MLP neurons of a small language model. Each row is named by its layer, matrix (up: input weights) and neuron, and shows model dimensions 640-895. Each number is 500 + 40 x the weight over its row's rms, rounded and kept within 0 to 999. Numbers have three digits each.
After each neuron's rows, "fires on" lists the tokens most often at its 100 highest values on Wikipedia text that the model never trained on.

L3.up3576:470437571472518532489507517502523479456524540503445521513502560572473496484482514562447461489500514522462569609514491459428528508547535469474531413470509464559584524501503444546487567473544542486487448458511565501485506516471468541491433428512447528503511434537476485500498576480496572448498496503542473504540498572513515575587500532426474458464500462431487547518464577467505508420482503502484497550534480562520517456483499542451438504491487522453425535497482474518484476570526495551500528548479523460465475571492509453578550485482457437432510401445494545511464590471477476454535466510440508536499411533500500436446486502447514509470412505499525527470503469530532503458523514539431449544449533526487458473536489582519521474479603431479409450516567579410482544474519522
fires on: "n", "ra", "ilt", "ole"

L3.up1736:493494477447525537509418471484534458479451524590531532476481426492469517501526523529478491501469473449474479558546504526425514525591512450556528462508520551558593509395406530535454515564509587521531469540514472510504532500474460466523505493469560555523538485452496516534466544497575494454540475499510524437500544501518476520477504494395513447488498518487510460595460507421459542458534506606503482530515481527518533443496493521522526429487502483479435502534480520513492505536520500537485472507562518467468451517490543520507569501557524535463542449478523443470490510500512471489554475489487506504545467475418542493499530486508553412457505492508483547497455516523476522519636560549498501533505495557553510462514494505505497490555471472483509523448519542501460485465529577
fires on: "v", "f", "ver", "c", "b"

L3.up1498:469497452509502507482493484512463463465482502502540543502520465427442583521492552515520457477516506502546460573603521507561502468606505510462476497491509548539564466452394507462455480569533543512487513570461458379474530511508482551463500459495452495485432488456499515437485477497535515503517499497506508472472541518557477557483557468440527476514487502524564502530447492503498504447536484529488502604512517531534486425495572460509484482555531456548470585515464504579489565461521451550552471476529522541482503467506536434562561463467477425538545456501496474532457502467502461476485437514495507421555420486491523441497414596525471510501525538490403487534492571469543517411520414508477507528504493468492531477548460515447498510526510507518459502509525519468459420512512496
fires on: "ept", "ive", "iv", " became", "ost", "ic"

L3.up328:580450555522558539566486489486497465504490474467511534393536450575494499478518490505517524463504513478502521453501442560451472486607474498470531421490539481537522517389463509600517460556466546519465441513525454527556561623460439485559440492462434537539548530529479476516494485524482553456505449471593510447521483507497456565504547560514532429498592431482504509587471488475546525532509539543567564511498494504505575472496471515472518402515461481410483508461517467514505502509558442528544563467495496539452502507585493493524503430416518512507460451533485509518533503441481469436486541483491466492497444517490487480522509556504542481551479432541465532548512541495590489449509456517510484566526461561553468517493509515562454538420518487537372506498477584498594509506510568
fires on: "-", "ly", " un"

L3.up2350:503540521495543564462465509494486530406480529556484523526492488441494513542565491456486544465516503592514535523544525556525498508521500530420473520544493514463532386434467522457442493546477512503556444493520445489533620483474436485477486523463525504460550460450455451490445520455546519518449458568484539438531496463536431576461468522434502480484490494468555495504434483464452525493483477556457521480566412477609569402463430540464519464560533488547461585494529457502471489619463442531467540506501522465493473494503511502493561518539547479460500487571473490510590505514556491459515413490514488439558422458559497486517561435463482485543494479481511475496481494447529512527597523479464597567564490488507388486512483543450486565471482433510562555485431557517559501444439555
fires on: " review", " analysis", "f", " study", " Review", " about"

L3.up502:521449556554472482442484518506556467465509533571581535491466512424521561485496507502615547461520486498492523535549479488524522518544408506515531482482526460537536505518514437607422517496528533459524507493448473453494507497498535495408490412432556517496469458421505535473467483503542475474427550463475502567587544529442571561478512512498479486495497510403441539515476542472508504452536394501466471464546471490521478517510468489438467530568479543473532490488599478472410483434558518501559452497538494484558585494484518470489524551438486430462554447442487466419482481453478550530493490481458542477479546488475550453489497644532476520481518484530472515549458521524481546538561502480477481503518517566495523487551460453541491528487538429531527489441524499504515500484529521
fires on: ":", " The", " of the", "00", "C", ") | C"

L3.up1630:512545448527534550500490476472535462507551471522533545458537548451478549564524501514488503497555498459535526496482547480483492558545492481465524505503566575500484515519455547462470544490532576525475534526502511507508520518538454524472515507566441488475472542474483449466556432480548546492551454536513548533469463523568438555530518459487480502482510417438573511484490535568666563499512504524539526557520471525553478446510543493497449520449430481464432497474468521541418492428509485573479452503485461513469505445504503549467528429463585521486508488445524553512487461483580496448551432529458528446522476541531512486408507536452568487487508549504498491576479543481529484484484483532487518509510483499521528471567484537464506548505477501421417516480464570416488511452475490
fires on: "ive", " One", "A", "one", "ome", "ost"

L3.up2073:535535478539512541499517491524522480482453514517509503454437512489518505522557555504474485457555487448475475514507463498471544450530529506527551482531505544488536549480517495539502472544527514536529495487438444475470506494491545505565426429576520478429458481472456514523512515519493564449473505498499499441479561511514464540528487586434422478459446467444524483499434575423556548547518496579405465581516525537541563511497488497526498464441483583430444515481558430549546499527482495495490602450512566444481444495477539472543502430495529518544508402533531509553586521447526489472500547522469468481526480418487460463454436502467466455468466494529506483454495547567478513500481503506493505520597519533535401443518469499485527519470530489516516460511528521450471485417475538
fires on: "c", " out", "k", "b", " over the"

L3.up2439:522517545527491527575525489438565457466379465455494539500487462468494466461543491497427517457568416556481459465452522465532498457570427519480571572513537495482536510535455471509420449527478506546430476520507524510524541561449493563477412491465501476503460481563517497517500404449494533426434483479558572464527494544472482472578546539467514482479541509482490444501431482481518533426501519528494462550533405508494549489509497479486560441468472512515460505531499511514532521463535531490535514456443546445497550580516536484553498459450516486459540511478511436426436477412482469457542452503522478511517477497534537528502518458492496466493465517541374530529501483470586466602486493523531485549541503510544496506478553501519506431475536501470373535561511500539565496519507510
fires on: "ly", "-", "ed", "en", "ry"

L3.up781:614502417489539516503465515466523525416513499480533515516557500517499502468612535478497510506501522514501595500512509512491495459517488496525519484496539544558576497452497445489511553503494514467548460478533484503552521559486494521507532482546475536504507514472452486549454498460495503474511398493485483374525522541448429598492516525420499380533557462470494468513426498545521594535535494571578498483528453486539538415456479564559521458571496478454469548459548448495481495476500413530469539466476485525480489419505464540457465426445529535472485429495496454537469507498495486483534524430531517496549481507527511462493509470489544496500512484505530501513481533520589514469478487517436548518585486608507472437502552553534564543479458437514484523516523525503497415472493554
fires on: "\n\n", "\n", "ub", "c"

L3.up2700:556530497501550465482541544444599476455488495467454530507408445519520457469542460504529559459497516479441577524595482533437557549544472503487452509515548494520548529485494480495478478538496510524500505443534518504515549560487427499474450431521484482436505510493446495433516517483546508438475426485487529478568569534543538496546532489493469513554468426437530478555474487512480526531579517549524463523535494432489615426427524506551554466540480423527448505471516499517511500510487480516523541501484488480441565397478502475471586474442480538461442483495512501494535522546550502495500445514501501504514485481456494530515500490460489469519579481519496468477495517465565505522482524485411477528540483564532520528487507556505481571452487423488429523472447541470476432539501538
fires on: "f", "-f"

L3.up2269:535475498481518460541498490523502475491518548592532484518523488478483455558601519484515516436505490492520477613464492438577501550503464530410520492495577467575545554465431470506453533511502554445514517534471494524425542500516489469460517465533541488533472499463437438428493512502573524436504455549465494549461488491484407474527488451518485475483579470460498467498442447536500511504519504533516476480498469589515530485517481532475487496618444451503423555525489477523525480485504454512534524494522500494541486540544514447561549462470560469445483456437487464470533501495506487339444525533436511536497487513498446537515519519506480505523520488490471451559462515537478551480467457501471659536588505508470437464463494522569492548495440417486474438593496530493493453440509512
fires on: "\n\n", "For"

L3.up3356:494495484456503492503490531432526453457462482528495502411530538487481502459510479507506481495482518538573536564559501543456479491490526541449498516515500524493581464441414547481491499512524493529458472563426499506497579497461412548471511438517417465430481516530488477460508540511483483467530496507522613511520532484515516537504434560473402456556471461523604535499497515502485569546562501462440550523541527550580569467476486520558508500536468466499524613484518513470515484574537500545498501489503476486508531468559522468495518487481571435495477466541501493516473574531584465517589496483449533485493437446536521439480547503451536492459525445517506538403546508462506436496486478552495485527510453437530399460584511589581472524475496526478426459476548538515558497507545554
fires on: "]", "ively", "ically", " really"

L3.up2583:524452511487496511546505503495550433444516563463474528484575537563555556468451481466561496480477496480562559518582556434506461534541488486541552517551468509552581454504495473531499486517536512523465525550543466541521489485460525470489508521551528494461427483513548474500538468492529568512545499547509601431495488524495481511509549564504452565477488510522495479513487500445500495519549472445525529541561556497474542432554497509548429525441483541457549496426538512511542432522593453485537524491503440481459547507529444426521517449469468508556540492517557546483536442510502510528483491450535480564481467600558598505482486479495539468483522551478492494535542468476546484545476496556506501493495449586513482503499577566498558537501485512554492398520403485540579459531504509
fires on: " that he", " how", " what", " she", " – ", " that it"

L3.up155:521487485490465487498497494431502473542444500470536439556493466405494436376595454459462525458482424506461512537492494467493515531576467549411459517523486473546494520500412476413429466514484588535533484488486502445466547507484530547536519484460533509515524508472440498466438508516491568451510477511523541445474474479554453543565485512488478441535451439514532508533486525434545487575464530481498501589480432415485482518479508514511485467488571428555462499548489500533467489517578493498524539403485453550486547488466508467501508437464493503405479536487573544500545521451454504479496445532533444459498504511543477515487410517456484459491418491517480525481521525463488508499463450586503510514521496490548492473485462548571500533519487513463529533483454526501454548528504530
fires on: " between", "000", "\n", "m", " long", " million"

L3.up4077:572497420474511572500485552447493510518495398552452504496528530502450567510534509582430407506526457501574547463443530597528482457520430476431553526487498515508505455467540433539489575468511499557482461606557440514536519500522517487472426405558508494471416476461492535505524518485500438557520517540493475429453532501521525499507487451504520493550549486486496571554493576481492464486494407486509507546500553488483539513519517494490562486481423513497544511418553515498518480396477524540508501487534460423516483481451460548500466475447487521514492538482476460568526516461388497537500479437450436505482525516540569507505498524442532568458518495530485510533545490517428531529513518532466544460535504517533549440542488536559498535466497469487526498547614521533577513520577487
fires on: "ad", "ak", "ik", "id", "ich", "uk"

L3.up2296:509383489533516518550496515525470484435427486472566523459501531589471516513544508566500482472550447472506514517519466466480484495614553475469564426469471495473514483509423465530466530478570602518497475460510473535513491540471438493560515465474482494487548502522523459477517511466542459423563464515531475427487503493521442545562512516478529491506514407413449511531394542466456626546502434574520464509491494545551510490514567517506508429536474500440435546428514458548504502438523509517531565522466499514498535467495466477491476491500409537475491440467529504511472504442471458501549525487574535435527411493508553479515466532506479486465541507461493518474501572537588539528445519509477568544559490484558534506512434478478508525459568497489494462517459561497539462449496549
fires on: "\n\n", "2", "-", "–", " ("

L3.up3823:558508525472510420482500525426557530503462536520488527504482511498502543490487563562474408527457488495519517501469477489409390497474502515506498450538505530446482529508542462470493519602513539545512482537465522496575489497417482467513456481438516580518497517586487455520472462467491485494504457517514555463507526454554528434521515534511523492432519397503579453491507555497557501450570463508536465483587473468496518542538481469512494479440613501491446543562536488459564437495485422472569567432477501472522499488500575540467484427440490564476510483525469489456557465535525451455508494493526462478468519591485548530579508456486477477447524491485514584444435501458520481524491518460483475504470531591474471492491464524532519605513532478466475517546474485565528448440501466
fires on: "es", "as", "ys", "s", " des"

L3.up1534:524523445559581475505522474484562516527475433515500510482534546452442508432520533510502483524557490449480564605531550490487501513552447540462481545513514552510490457515521419467480599513456513559491493608380448415480546604489492604544501513490614488517485463507479481432511480505538587453520482485499602450498481533577489454532543469444496542464510456431483507544491455410496536490529569532493490510542537499602467468495487472505489480484502496447457531496552514537528573449584462511539574476480458538529500514499472453453500500459529521519510491537493601478461553518453503546512455440486501566517484514602576485546454462491496470543458432475473529460558485512463499434514435482541509477523490536548423463525474487462511524486503499512546442551481510497472451460563510
fires on: " =", "andidate | Votes |", " between"

L3.up1817:473540419466478547548481495485487407496453501499474514491503518457496501513613519529581548502547539504580540553567516523546519491511464455413475469474572619529510507437505428485481468553525493492491505509491466529511560500532507517515525438488522518497519537451398465457495470507465491440507469507474548515541530465513469481512494525412500529446444531445488468495461468469537541453482535576458464509540497486541579503498540521478527542617450501493514551500442551502511473527506400452470527519533541528569459481426482470446551466449533437544513447530482469580475481448521502463468458507489513499488505498482566460484536446526462473538455503523523545521467498539525513570545477479491549466589503571474447494509477502503535538506429469471528517509423514519486414379475534
fires on: "\n\n"

L3.up3677:539498500474503519511549574530497482477480482513425497505471522478469511442588510527512583420527500429455574500559514525506523454543501499479447471496531545528551490487441492505516546528510546569522553545411486513507550506561485515462474425478558513471499364470450505508513518499517514524516479516478496520534472489549470524499511498466466516548512491369512481514501508456521528541543408555512485540525470540499521508461536543419486478532502500491497556520459472504494481536547530489461519549470492466532533488440454428509534549462519409493499457460475474477543492488472509498500506501447520507495447442466485450503447467542500444440448474487515532480576519608441469499495526488567504544530493503508516521509484544432547567468471545436474525506540530467463483450553509
fires on: "b", "c", "bi", "p", "hed"

L3.up3259:499499469553515517448535534518518468457559511539523524532535585542452561468596491521456472500478537517507495505483449481437519460496488495494488422439541549471556501431533447449487552502521521515565401512609522437540506531460493512551469513492494480515461552462455472515505521546545512532473484540525571519427597491515466539472564484451450399470435544466534535484511620493514498534565493503492471507538569475490493465445511547436522459556486535461473526439508516456542493521557483506484515597504554451493484459486463400434518512522488547528449524505548569514493499474516491512474496521503517521526451459537508485435503481440532466415510434549580457583549479496448509432497553494526514534512486472512455482476480455505488448530469452560521521584543505489581511527448534
fires on: "ki", "f", "ur", "id", "od", "ik"